From a checkpoint of a small transformer trained on Wikipedia.
Training: 900M tokens, 6865 steps.
MLP neurons of a small language model. Each row is named by its layer, matrix (down: output weights) and neuron, and shows model dimensions 96-191. Each number is 128 + 32 x the weight over its row's rms, rounded and kept within 0 to 255. A neuron's up and down rows have the sign that makes its largest values positive.
After each neuron's rows, "fires before" lists the tokens most often just after its 100 highest values on Wikipedia text that the model never trained on. A number after a token or word is its count.

L2.down545 [155 122 122 140 111 118 112 137 134 163 147 191 133 122 111 114 144 135 177 114 165 113 109 183  32 164 114 146 118  94 139 162 110 140 102 114 119 137 107 138  95  84 165 165 104 115  97 158 106 147 132 167  92 152 144  81 179 131 180 135 168 159  86 112 114 152 147 139 126 127  86 133  25 128 159 111 102 190 147 138 138 165 155 110 126 130 101 153  96 137 154 138  77 161 195 114]
fires before: "s" 26, "ve" 16, "c" 11, "an" 7, "st" 6, "rd" 5

L6.down423 [146 137  96 122 167 111 144 104  97 144 149 136  76  92 155 111 105 104  87 173 134 145 131  80 145 136 128 141 144 100 106 177  92 147 110 137 122  96 154 231 108 195 125 170  82 141 176 133 160 112 106 155 137 131  87  80 111 110 135 128 133  66 104  49 111  92 148 108 168 123 142  68  95 186 134 131 139  95 120 106 126 137  73  75 145 185 158 101 136  99 139 116 131 186 144 136]
fires before: "s" 59, "t" 10, "," 7

L15.down553 [124 124 115 145 149  68 147 151 135  92  94  62 135  50  96 133  97 149 130 125 148  77 116 116  90  84  93 120 156 164 116 100 149 122 115 128 162 101 146 148 140 108 118  90 130 118 193 135  76  99 166  82 136  96 108 132 137 136 127 163 135  98 166 143 112  76 198 144 109  46 111 127 118 120 110 112 132 105  90  88 181 165 148 117 148 148 103 141 156 123 149 136 137 119 137  99]
fires before: "\n" 31, " He" 23, " In" 9, " F" 5

L16.down299 [192 123 105 103 117 101 101 119 134 134  86 138 118 126 151 179 123  65  80 123 172 176 123 153 128 130 128 147 121  99 155  78 132 152 123 128 158 177 145 169  63 156 105 157 139 112  98 143 102 133 115 131 181 110  83 142 105 105 132 152 108 187 159  52 153 164 168 106 127 197 177 143  98 133  92 135 144 143 162 213 107 115 144 134  88 122 145  95 140 111 118  88 126 126 149 168]
fires before: "," 65, " the" 10

L4.down28 [117 140 138 120 139  48 192 113 119 143 115 151 137 172 105 185  60 148  94  66  72 161 151 153  86 129 160 154 150  91  86  72  92 119 150 133 145 139  97 183 125 186 111 125 116 192 137 203  72 126 110 111 155 119 149 146 170  93 176 149 140  95 130 125 143 109 183  91  98  92 114 131 168 116 158 139 136  92 144 153  96  88  90 137 149 121 102 122 183 140  86  73 132  88 179 160]
fires before: " |" 58, "." 11, ";" 10, "°" 5, " " 4, "," 4

L9.down60 [ 78  56 158 159  89 142 102 151 103 147 146  71 149  89 126 157  96 187 170 141  84 128 188 117 121 152 133 108 147 132 106 185 200 138 154 153  74  94 146 112 117  64 126 174 141 133 191 126  62 167 160 119 117 193 140 151 109 126  97 144 165 124  77 103 136 138  77 159  76 128 140  93 121 104 157 151 117 144  95 148 110  95  30 168 102 109 132 146 122  77 125 125 152  87 110 115]
fires before: " " 21, " 1" 13, " 2" 8, "\n" 6, " 3" 5, " +" 5

L15.down25 [159 115 107  88 135  71 120 141 128 127 120 133 118 122 142 137 137 159 153 193 161 179 126 162 105 107 153  39 169 184 116 139 118 141 112  88 206 111  78 103 168  75 202 103 108 137 131  97  78 126 138 136 124 150 100 179 178 198 136 122 131 164 131 145 100 103  82 130 132 137 143 130 155 102 132 121 174 171 110  70 151 119 110 211  84 169 117 158 128 105 128  72 101 108 104 147]
fires before: "," 32, ")" 14, "\n" 12, ":" 12, ")," 7, "." 6

L14.down488 [140 138 100  84  95 106  75 165 113 129 151 149 110  90 198 175 166 162 168  76  89 148 170 130 113 182  80 149  81 156 125 138 106 141 109 153 194 142 123  68  85 125 186 129 148 142 105 111 138 171 140 140 133 181 120  82 111 100  72 136 144  91 135 139 137 125 147 163 154 151 114  67 112 138 195 140 102 106  60 103 121 108 148 139 199  92  96 107 169 123 205  97 126 150 113 133]
fires before: "s" 37, "th" 11, " of" 5, "t" 4, " to" 4

L18.down276 [112 103 141 117 135  63 168  99 119 143 108 149 135 127 159 154 112 177 131 104 137 144 187 117 129 138 228 163 153 131 145 100 135 149 146 120 123 165 182  97 144 116 108 121 109 167 174  76 132 132 132 155 177  97 120  95 117 102 161  76  97 123 152 136 148 101 159 122 138 110 117 143 149 129 197 111 123 154  84 106 103  40 156 120  79 105 122 116 143 106 139 147 202 172 100 126]
fires before: " to" 50

L16.down567 [155 106 128 113 172 112  85  82 169  82 122 181 106  81 139 109 105  75 120 113 130 128 101 116  90 157  90 190 167 108 113 169 123 153 139 131 126 117  72 129 101 100 128 150  78 139 145 100 103 141 227 152 164 175 189 114 107 135  98 126  84 136  72 146 151  31 175 126 154  71 108 165 173 149 164 169 142 148 123  97 121  95  80 148 245 128 182 174 135 119 157 128 190  59 154 120]
fires before: "o" 24, "um" 13, "in" 7, "a" 6, "e" 5

L2.down433 [ 95  57 156 137  67 135 142 128 120 102 119 144 116 120  98  76  95 129  94 129 112 149 170 141 174  95 146 117 104 192 162  71 143 111 116 101 100 158  86  97  98 119  93 170 137 134 114  91 148 120  93  78 142 135  81  94 139 133 120 136 113 172 167 176 137 134 138  92 188 158 114 114 155 129 151  85  83 171 119  95  93  92 122 143 139  79 123 114  66 146 225 101 124 117  94 154]
fires before: " |" 29, ":" 13, "." 10, ")," 9, "," 7, ")" 5

L13.down515 [125 144 154 132 110 110 168 188 155 157 132 134 158  95 139 120  16 174 105 176 177  31 176  39 134 130 181 193 106 122 147 174 153 101 114 153 154 145  98 187 109 147 128 141 116 118 109 141 172 144 206 140 100 127  66  89 123 111 133 155 119 136 126 162 186 113 148 125 130 139  64 128 198 168 168 157  95  89 158 180  78 159 162 132  89 120 144 126 146 186 107 137  97 145 131 124]
fires before: "s" 28, "d" 16, "r" 6, "ve" 6

L8.down417 [151  85  93 135 124 105 161 125 178 114  95  74 132 136 139 136 119 145 102 174  84 167 177 105  65 133 179  65 167  97 129 142 200 119 135 123 152 199 147 126  97 120 118 144 116 158 159 134  77  93 198  73  91 170 178 117  97  81  93 142 148 124 114 153 175 119 162  97  64 142 138 140 156 127  91 125 150 135 113 103  94 172 141  87 141 151 107 109  81 144 132 168 115 148  62 131]
fires before: "\n" 100

L17.down394 [121 105 156 152 116 121  95 162 137 154 112 173 123 155  75 136 158 106 141 113  82 111 141 121 144 109  89 111 179 178 152 117 141 145 123 159 118 187 158 149 126  79 130 115 119  81 135 129 117 154 126  63  88 167 127 111 146 105 126 141 101 105 124 119 162  83  98 140  88  74 136 127 178 104 120 153 108 111 108 141 137 123  95  80 163  84 112 111 112 122 148  88 148 141 185  88]
fires before: "-" 65, "\n" 32

L17.down185 [134 142 152 152 125 146 127 127 155 138 143 105  35 114 122 111 173 183 134 135 180 217 144 180 141 174 135 147 155 103 121 116 117  20 139 146 105 108  97 139 121 117 202 151 105 128 127  94 117 121 126 106 148  97 110 143 154 142 115 127  94 138 157 124 146 135 160 164 111  76 181 130 183 120 152  99 138 133  82 110 127 143  89 128  58 115 124 125 125 153 115 108 126 102 129 155]
fires before: " |" 48, ";" 6, " 2022" 4, " " 4

L14.down107 [154 190 141 112 158 104 139 116 161 100 150 148 150 131 143 157 135 171  99 110 103 129  73 153 161 115 145 111 119 132 128 115 118 116 119 101 164 120 131  39 115 139 109 178 137  70 138 134 110 130 105 140 128 118 179  63  87 145  76 133  71 157 135 175 133  75 138 173  59 159 141 104 125 135 131 148 116 128  94 121 174 144 136 115  96 139 115 135 121 129 171 114 145 139 138  97]
fires before: "\n" 44, ":" 11, " |" 10

L8.down397 [ 88 182 129 148  91 175  82 146 185 141 134 122  97 138 100 193  84 135 102 105 143 159 179 135 132 106 103 112  99  71  95 156 201 112 134 133  81 114  82 188 129 124 149 145 146 112 146  58 120 120 136 111 130 169 143 105 167 157 152 145 148  82 137 142 143 126 180 152  72  97 172 170 123  88 155 141 138 110 170 164 122 121  82 139  91 129 114 155 126 112  90 171 135 101 160 160]
fires before: "s" 78

L6.down214 [167 112 170 111 126 138 133 102 148 104 112 131 149 172  98  91 142 167 160 141  65 148 132 150  74  85  88 133  65 155  91 119 115  75 120 104 109 144  98  97 162 105 141 136 133 110 149 169  67 108 100 170  74 115 148 165 151 160 128 122 155 153 117 124 133 167  73 120  79 158 115 127 144 115 141 174 140 166 234  98 172 177 124 112 123 128  95 118 126  93 107 128 111 177 132 153]
fires before: " |" 32, "." 11, "il" 7, "," 5, "al" 4

L19.down406 [129 131 119 163 126  84 111 146 141 105 130 149  67 174 130 117 135 175  75 152 121 114 145 134 116 149 120 121 125  80 130 102 133 168 122  96  77 146 107 124 156 139 148  83 129 118 190 143 114  94 108  80  82 176 127 139 137 123 130 150 136 160 146 126 112 135  95  79 146 118  46 131 151 176 125 131 113  63 171  52 126 160 148 165 121 132 120 129  97 134 141 158 151 130 133 139]
fires before: "ia" 45, "ian" 21, "y" 13, "ic" 8, "ies" 4

L16.down454 [135 113 109 165 119 109 120 144 201 110 100  70  98 173  79  83 136  91 110  96  87 121  80 109  65 204 115 101 143 134  72 108 106 131  72 141 119 119  84 122 144 143 126 123 132 136 156 114  99 167 129  95 137 116 111 151 121 137 141 105  93 187 114 106 154 142 167 179 143 234 152 120  94 122 109 157 124  89  87 131 107 164 176 137 127 112 171 139 132 174  84  61 142 102 122 174]
fires before: "," 65, " he" 6, " the" 5

L18.down191 [144  93 159  55  97 119 110 137  83  82 121 176  83 147 169 104 145 115  42 164 139 106 174 157 183 153 120 148 151 112 152 104 182 194 101 149 154  89 134 104 129 128 159 104 107 197 115 163 104  98  90 119 129 143 189 101 126 111 161 116 120 171 107 151 125  24 129  72 154 148 101 170 137 133 162 170 182  91 189 136 153 126 134 159 167 115 118 158 135 166 158 152 109 103 120  92]
fires before: "ic" 40, "y" 26, "ical" 10, "ist" 8, "ies" 7

L16.down183 [161 113  79 132  82 150 129  69 117 172  86 167 177 156 107  82 164 164  90  80 194 156  81  94 179  69 109 138 151 122 128 143 122 143 122 164 141 172 168 159 128 126 131 115 163  91  84 140 137 161 128 140 143 120 143 105 214 139  87 103 150 113 110 105 151 152  98 128 165 112  72 137 178 175 104 163 119 116 167 117 150 123 152 194 126 121  79  96 162 125  74 110 162 120 143 184]
fires before: " 0" 35, " 1" 15, " 2" 10, "s" 5

L2.down160 [188 128  95 113 135  97  88 106 159 180 108 128 180 145 143 133  59 115 104  83 156 138 172 120  85 119  72  86  78 118 170 150 137 183 159 151 120 101 109 134 179 166 129 169 164 134 146 110 175  84  84 107 106 170 121 133 110 129 133  99 118 136 108 128  96 120 116  76 170 127 132  90  90 173 106 122 130  97  69 184 138 157  60  98 136  82 120 144  95 100  86  91 187 196 169 130]
fires before: "s" 38, "n" 7, "ress" 5, "am" 5

L4.down427 [178 105 110 144 133 149  76 148  80 135 186 125 134 150 118 130 163  95 138 161 190 127 105 138 105 126 124 127 102 103 135 122  98 159 103 168 175 155 161  69  76 129  74 146  98  75 156 114 235 145 145 156 146 144 160  71 117 105 101 130 146 161 162 102 172  98 126  66 173 163 148 116 130 143 138 102 119 198 175 118 159  85  65 117  99 146 156  82  85 132 107 163 145 209 131 181]
fires before: "b" 21, "g" 7, "ing" 7, "ak" 7, "cc" 6, "od" 4

L17.down43 [144 105 169 113 129 100 125  93 111  74 178 116 144 120 151  85 150 157 140 100 126 111 102 184 120 105 137 127  89 138 185 153 151 194 155 166 119 199 162 169 111  89 173 104 106 109 111 156 150 180  96  73 111  91 118 137 190  79 100  67 112  98  79  81 129 172  79  96  89 156 118 171 108 150  79 145 118 163 134 107 133  83 124 129 181  86  89 142  94  86 146 161 124 148 143 167]
fires before: " |" 28, "." 23, "%" 11, "-" 4

L7.down456 [113 163 141 128  93 115 130 123 191 187 154 131 185 129 112 158 124 125 123  92 138 145 138 113 117 148 171 142 139 175 154 154 181 174 118  79 102  65 110 141 158 148  96 149 117 151 103 153 190 152  86 164 142 103 102 155 134  72 175 160 131  52  82 139 153 131  47 116 147 166 139 155 122 134 131 101 147 176 118 189 175 151 138 150 156 125  51 127 148 108 125 198 139 125  86 117]
fires before: "s" 69, "re" 5, "}" 4

L20.down550 [113 168 105  65 127 127  54 135 135 130 172 142 141 122  75 175 154 128  85  40 121 108 141  65  43 160 148  93 131 111  43 179 137  85 100 101  64 148 102 109 137 138 167 171 127 109 135  93  59 114 131 135 116 147 123 154 207 114 146 148 155 165  89 150 143 110 130 164 111  65 150 109 164 140  85 131 104  76 128 141 161 168  76 137 113 126 135 162 125 149  91 174 138 118 106 192]
fires before: "s" 58

L5.down143 [127 150 119 128 175 104 173 123 150 111 103 144 111 136 158 121 163 120  92 140 140 165  97 106 181 210 171 118 137 136 137 107 153 144  93 167 117  76 152 195 160 216 152  70 155 155 158  80 116 132 111 187 134 160 172 119 116 100 145 130 176 124  78 130 176 126 155 173 176 138 116  90  94 141 160 177 105 137  82 125 128 180  90 139 129 167 146 150 138 111 164 126 171 134 109 152]
fires before: "s" 22, "end" 17, "tor" 7, "age" 5, "ut" 5

L9.down288 [ 62 123 123 120  95 103  89  89  96 117 139 108 113 119  68 186 119 151 184 131 139 144 127 125 123 165  84 104 138 147 134 100 129 150 142 135 102 201 122 152 145 114 119 103 132  84 153 136 140  98  71 104 156 103 169  97 145 105 153 122 107  79 133 130 158 134  90 130  94 115  82 133 170 106  90 231 134  87  86 124  96  95 108 209 128 111 144 118  99 121 135 170 158 132  93 148]
fires before: "ed" 14, "rect" 12, "vision" 10, "-" 7, "ff" 6, "vi" 5

L7.down202 [170 114 109  97 158 106 123 169 145 147 163 171 139 172  93 116 115 125  89 118 144 142 140 121 119 129 187 146 141  96 143 139 106 123 116  96 108 139  74 133 148 156 130 124 101 141 119 110 131 118 115 129 126 106 105 177 129 161 223 173 185 108  88 180 157  78  99 118 193 126 139  91 157 151  75 180 141  98 189  77 176 115 199 123 110 110 148 132 129 111 102 113 112 101 173 131]
fires before: "s" 22, "y" 14, "ley" 10, "ti" 8

L15.down515 [161 165 181 125 112  62 133 152  76 147 167 141 143 114 141 150 156 151 167 103  39 129  74 159 119  92 135 105  85  52  88 132 134 122 141 144 170 176  88 140 196 108 125  54 101 188 137 190 130 170 131  89  87 113  83 104 115 109 130 140 101 141  62 113 138 110 136 124 187 145 120 155 211 160 166 132  53 125 147 177 122 105  69  88 139  67 146  79 107 116 123 122 129  84 124 100]
fires before: "," 22, " |" 20, "." 9, " million" 4, "2" 4

L4.down555 [151 152 159 128 126  83 162 139 180 141 124 118 123 134 120 101  52 111 111 155 154 108 143 135  94 181 120  88 174 112 179 138  93  96 181 169 177 144 148  51 191  87 100 145 139  82 118 130 115 145  75 103 147 163 152  60  48 130  87 147 131  97 138 175 109 109 115  96  76 126 144  86 176 139 123 137  49 181 156 119 133 120  70 147 159 107  87 125 105 119 131 183 122 136  46 156]
fires before: "\n" 57, " |" 5, "14" 4

L19.down135 [152 147 115 195 136 166 102 116 152  92 133 136 108 212 133  92  84 119  51  67 126  95  98 166 127 117  83 151 154  81 122 159 150 104 144 116 122 117 127 151 109 164 140  91 152 121 102 127 127 104  91 169  87 215 161 127 173 183 105 112  83 101  68 100  86 188 144 129 107 107 122 117 123  78 111 134 126 108 113 131  93 103 128 140 118 123  96 142 130 113 111 142 102 120 135 131]
fires before: "," 44, "." 11, "\n" 4, "uck" 4

L10.down101 [188 152 137  87 102  48 178 131 174 134 105  72 126 120 137 156 121 136 102 189 100 107  93  95 112 110  90  45  81 131  96 119 139 148  75  86 134 152 143 116 131 127 125 151 166 124 155 148  84  96 116  59  99 158 156 111 126 145 142 116  67 154 132 155 129  53 139  56  56  92  90 103 194 147 117  99 151 183 113 122  98 117 121 115 121 104  84 118 105 143 113 130 165 143  70 124]
fires before: " |" 53, "\n" 10, " by" 5

L2.down271 [ 91  98 121 131 142 142  87 141 180 148 129 128 151 107  56 123 107 101 109 181 113 118 140 124 170 181 103 128 141 117 167 109 147 137 116 160  61 135 125 106 167 179  94 102 145  91 158  99 211 104 129 184 123  93 131 113 102 165 214 143 133 121 162 133 175 105 169 126 142 165 122 131 102  78 171 171 140  84 136 140  98  88 144 139  69 116  98 147 143 117  92 149 183  88 104 131]
fires before: " |" 69, "}" 5, "\n" 4

L6.down537 [105 137 134 118  79  43  63 143 125 155 161  94 172 132 112 161 116 103 108 104  48  99 165 142 120  88 165 142  75 153 117 155 142 149 112 102 107 163 134  77 145 161 124 182 115 121 154 172 135 123  76 133 207  82 159 100 159  91 123 154 141 171  99 175 161 122 122 139 197 164 144 133 115 107 150 124 142 102 145 127 116 136  55  84 138  75 160 129 105 122 160 132 177 120 127 155]
fires before: "s" 27, "ip" 26, "o" 5, "ry" 4

L8.down22 [180  85 101  98 170  73 108  92 153 130  76 118  88  86 151 117 163 137 162 138  83 130  74 115  80 126  89  98 131 116 154 102  88  40 144 113 116 129 131  93 116 141 106 136 130 129 142 110 118 173  99 160 107 119 155 124 143 124 110 159 147 108  42 185 137 103 125  79 147 185 166  94 119 126 160 152 105  88 143 168 131 137 140 192 160 121 155 136 141 160 138  84 132  70 105  80]
fires before: " as" 50, " of" 7, "er" 6, " " 4

L13.down284 [135 103 151 138 160 149 108 143 117 189  94 145  65 189 185 107 122 106 148 113  98 162 146 181 148  77 166 139  78 147  91 144 134 147 132 152 127 132 142 146  97  76 133 162 155 106 136 119 149 119 134  60 143 119 121  84 113 112  87 137 155 121  93 201 127 145 132 194  93 126 140 182 112 140 133  90 153  88 161 140 180 142  86 162 104 224 116 135  79 126 125 161 128  72 117  99]
fires before: "s" 19, "van" 15, "ar" 12, "ity" 9, "ies" 8, "i" 7

L19.down50 [147 101 148  82 181 127 134 138 106 177 174 145 157 182 168 134 144 134  86  92  75 161 140 142 117 110 161 120  78 121 152  62 125 156 121  96 186 142 155  75 126 120 124 103 142 141 122 104 129 169  95  93 120 148 127 134 150 122  88  81 128 114 172 153 145 119 144  96 134 140 131 110 134  73 157  90 142 140 164 102 114 132 152 154 118 130 117 111 115 102 147 161 122 118 162 103]
fires before: " to" 50, "–19" 6, "," 5

L18.down192 [ 86  88 169 102 105 106  87 120 124 148  57 101 105 129 133  68 104 147 196 150 137 131 146  87 125 138 161 112 159 113 142 180  66 135 102 124 135 143 111 179 148 109  82 134 113 106 121 113 161 138 145 169  77 163 183 104 152  93 192  85  96 121 102 124 119 149  84 160 115 109 152  71 118 193 103 119 169 120 161 135 164 101 133 184 139 108 133 119 141 101  88  90 132 143 184 104]
fires before: "|" 22, ":" 17, " 0" 12, " 1" 7, "s" 5, "\n" 5

L17.down187 [131 119  96 106 116 124 107 123 141 167 122 100 135 129 145  64 135 129 161  94 112 178 138 136  69 143 133 139 135 147  74 128  82  74 148 100 106 171 117 141 116  79 134 104 215 126 129 164  98 162 129 122 152 103 106 110 141 216 127 129 198 127 104 119  92 135 134  72  54 119 102 154 144 151 128 180 143 105 107 144 143 106  84  77 144 111 124 107 144  91 140 113  89  62 163 116]
fires before: " 1" 26, " 2" 20, " 0" 15, " 4" 9, " 3" 7, " 6" 6

L18.down272 [128 145 100 168 151 185 103 136  85 142 125  86 151 129  62 159 117 117  79  84 120 126 122 140 120 161 126 151 167  86 106 126 104 119 144 176 119  93 149 196 160 133 163  60 115 129 173 166 109 106  94 193 163 142 108 142 130 217 137 167  87 151 166 154 103  75 205 107 116  99  96 160 149  68 135 109 151 145 125  67 130 152 112 162  77  76 128 116 117  87 114 158  89 181  99 133]
fires before: " |" 63, " " 6, " vote" 4

L10.down280 [ 77  95 206 127 161 107 124 121  88 128  91 132 128 183 170 166 166 115 166 173  93 125 118 124 116 154 126 122  82 122  96 102 127 152 119 143 132 131 138 156  73 143 162 136  91  77  76 117  95 136 158 196 129 115 174 123  83 156 116 136 145 136 127 125 131 142 123 117  85 168 177 185 139 129 110  99 113  90 173 167 138 157 113 111 104 113 147 126  80 190  75 157 119 139 128 179]
fires before: "\n" 17, " |" 17, "---|---|---|---|" 10, "-" 6, "al" 5

L18.down350 [177 105 135 123 186 159 101 109 130 142 108  89  98 130 128 139  78  96 114 161 137  87  80  87 145 167 138 107 136 134 158 133 115 116 150 193 127  71 185  42 146 136 116 177  97 119 194 133 149 151 101 132 117 180 172 172 111 155 113 122 158  97 101 144 149 116 107  88 101 160 149 186 140 137 167 104  92  81 150  99 169 125 112 150 164 158 141 188 144 112  98 150 142 106 144 152]
fires before: " " 54, "\\" 19, "{" 4

L18.down315 [133 127  87 157 162 115 101 144 134 106 120 115 137 106 127 170 133 116 143 111  93  60 143 136  91 183 114 195 136 135 104  61  66 157 113 152 111 104 102 185  83 118 146 149 136 164 110 133 147 109 127 188  98 127  88 103 151 125 180 136 110 140 128 123  66 119 120 110 147 101 128 165 115 125  97 138 139 129 155 107 106 158 112 149 154 143 130  33 164 115 136  84 151 113 178 163]
fires before: "20" 49, "born" 5

L15.down328 [141 159 131 124 184 160 126 153 144 123  88  90 129 129 100  78 199 118  90 103  65  84 104  96  69 111  98  70 127 133 131  98 184 182 135 117 129 149 149  82 135 173 145 112 127 113 161 152 116 180 138  99 108 125 156  40 118 127 118  95 139 130 128 114 130 107  89 131 121 106 125 165  84 166  66 132 104 121  94 146 162 137 127  58  81  93  91 138 131  81 116  88 156 111 123 147]
fires before: "\n" 78

L4.down244 [129 118 136 120 117 151 157 181 182 166 168 134 173 151  90 121 130 150  37 169 154 113  86  94 155  95 137 154 147 127 202 155 213 136 129 103 115 123 163 133 123 154 168 134 142  85 122 115 122 129  84 104 117 111 124 141 150 174 151 139 159 135 195 158 172 168  82 137 146  93 140 139 126 156 146 164 208 107 155 132 149 203 112  95 120 148  67 115 101 145 186 165  67  93  95 103]
fires before: "al" 28, "s" 21, "us" 4

L8.down329 [131 209  73  88 128 138  87 168 153 150 127 117 159 126 194 134 208 128 114 137 176 144 104  79 131 104 148  94 125 158 157 169 118 114 158 117  85 132 133 180  81 163 123 134  84  99 180 142 109 136 169 148 218 115  99 104 128  79 138 103 170 113 146  97  53  96 147 117 173 110 101 132  83 122 128 123  88  96  97 106  92 122 178 159  88 119 144 158 165 101 127 113 127 138 146 107]
fires before: "t" 11, "e" 10, "ence" 9, "ent" 8, "ator" 8, "i" 7

L20.down489 [ 62  67 100  57 144 105 138 152 111 128 126 117 131 104 139 105 122 101 156 151  82 110 171  56 152  97  91 107  53 137 138 104 129 181  99 169  87 161 124 155 148 123 170 151 133 112 166 113 182 175 136  90 136 107 119 118  65  88 138 112 136 144 107 124 203 150 114 219 151 174 128 162 150 145 178  66 119 180 108 145 137 158 152 121  63  83 151 152 120 111 154 159 126 102 119  86]
fires before: "s" 63, "ip" 6, "ations" 5, "ra" 4, "ance" 4

L16.down237 [ 90  94  40 124 118 164 138  71 191 123  97 169 117 141 106 220 108 212 107 136 162 120 141 128 133 118  94  82  93 137 103 177 101 122  90 128 141 130 141 144 126 222 162  87 143 114 153 128 128 130 116 159 161 189 154 122 166  69 153 138 153 142 127 146  93 149 123 128  82  94  89 160 132 102  80 155 102 138 142 146  60 104  77 105  56 126 113 146 126 100 141 184 149 173 146 122]
fires before: " in" 18, "vision" 8, "o" 7, "a" 6, "ff" 6, "rect" 5

L19.down474 [186 118 186  64 117  95 148 147 155 164 118  67 131  91 135 150  63 129 132 114 137 110 163 171 116 124 132 128 135 147 155 186 139 222 153 151 132  94 138 144 181 138 129 113 180  78  91 135 134 151  94 120 203 115 113 122 159 140 122 152 101 124  69 148 134 107  26  69 188 186 168 136 114 158 123 155 153 123 130 118 127 116 131 141  77 134 114 109 129 107 143 130 119 107 172 195]
fires before: "s" 58, "d" 8

L10.down217 [155 178 164 145 108  60 123 142 118 102 110 201 140 136 116 139 149  65  92 143 133 197  81 139 201 130 142  75 162 144 131 124 116  87 164  87 146 118 140 164 152 174 132 103 121  79 127 100 158 118 114 108 180 122 119 141  87 143 194 148  74  99 103 133 153 160 102 149 109 164  55 144 153 115 126 145 158  81 158 132 119 129 155 153  84 148 115 119 138 108 118  88 117  99 153 110]
fires before: " |" 27, "." 15, "}" 6, "ful" 5, " " 4

L18.down431 [180 170 125 116 129 130 173 124 182  99 127 147 147 157 232 144 146 158 143 119  92  71  83  85 117  99  93 150 138 149  76 154 138 101 115 149 120 110 112 103 103 197 131 105 107 170 181 131 169 127 152  92 138 107 151  66 106 160 101 126  75 136 105  81 175 129 107 128 166 126 113 164 168 133 141  99 143 172 136 128 164 142  94 135 120 163  89  97 137 137 106  75 138 156 168  89]
fires before: " " 36, " 1" 8, "ight" 8, " medal" 4, "m" 4

L10.down173 [159 121  83 129 116  88 106 146 145  83  88 148 121 150  94 137 120 141 165 147 113 141 147 137  88  90 140 112 144 142 122 138 122 159 141 157 144 108  88 148  96 108 174 113 164  84 114  63 106 121 165 130 121 124 139 118 119 131 123  60 151 154 129 130 123 133 169 127 104  99 123 109 144 127 162 109 137 141 111 109  73 120 125 159 122 122  85 117 149 111 155 107 154 207 123 125]
fires before: "ment" 28, "ck" 8, "ing" 7, "y" 6, "ct" 5

L9.down313 [155 113 116 122 145 135 147 182 143 136 159 179 175 104  81 155 121 121 147 140 139 130 133 146  98 122 113 155  94 113 144 166 171 111 115  78 119 148  73 144 127 120 190 150 123 102 105 180 145 194 172 119 108 106  91  56 129 113  56  87 113 160 161 115 227  96 143 133 125 101 120 124 140 123 169 138 143 139  88 153 136  80 129 142 136  96  81 158 131 125 114 138 126 163 121  80]
fires before: "d" 17, "an" 11, "her" 10, "s" 8, "er" 8, "um" 4

L6.down174 [145 130 152 135 121  99 169  37 122 162 117 121 178 151 120 167 100  80 145 154 106 181 174 150 146 142 104 156 117  84  59 105  91  99 173  94  72 108 186 130 222 111 123 162 160 123 115 160 153  74 154 140 134 174 114 159 131 109 152 184  67  87  97 113 101 113 102 156 131 122  94 143 129 157 177 161 109  51 146  76 140  94 160 120 147 144 130 135  82 116  99 115  85  80 148  81]
fires before: "," 41, "." 17, "s" 8, " |" 4

L2.down168 [186 107 130 116 106 202 144 174 160 118 156 163 172 105 101 100  70  90 162 154 159 108 226 160 134 114 121  86 124 170  44 134  80  98  96 117 117 108 138 143  98 109 147 152 158 124 131 105 152 166 105  82 166 119 129  94 124  92  76  90 154 112 149 144 133 155 134 141 123 120 141  76 122 107 132 158 160 102  85 116  92 139 134 124 100 161 156 125 126 103 179  90 156 122 125 162]
fires before: "ing" 20, "y" 19, " Di" 6, "." 6, "es" 5, "ro" 4

L10.down46 [136 114 138 130 103 120  76  98 110 148 117  87  56 107 178 116 102  68 120 150 135 102 120 131  95 129 117 157  79 123  99 146 140 126 135 144 102 115 141 217 167 115 124 107  94 101 111 137 146 132 171 150 110 144 110 110  91 104 204 128 136 114 170 181  65 125 154 113 157 147 103  98  71 116 158 106 126 109 154 128 158 108 127 144 152 130 132 135 184  96 133 101 125  98 109 140]
fires before: " |" 51, "," 7

L13.down377 [118 159 137  97 107  95  88 122 155 140 125  65 116 113 116 135 122 107  89 176 112 148 169 137  92 115 141  89 165 165 171 145  81 127  92 163 149  69 146  80 151 125 145 113 147 118 108 114  85 150  88 183  77 106 167 133 173 122 154 103 157 154 149 146 124 141 175 102 117 157 150 140 106 124 180  93 141 127  98 151 148 114 159 105 112 123  67 146 180  93 172  49 170 165 129 113]
fires before: "\n" 79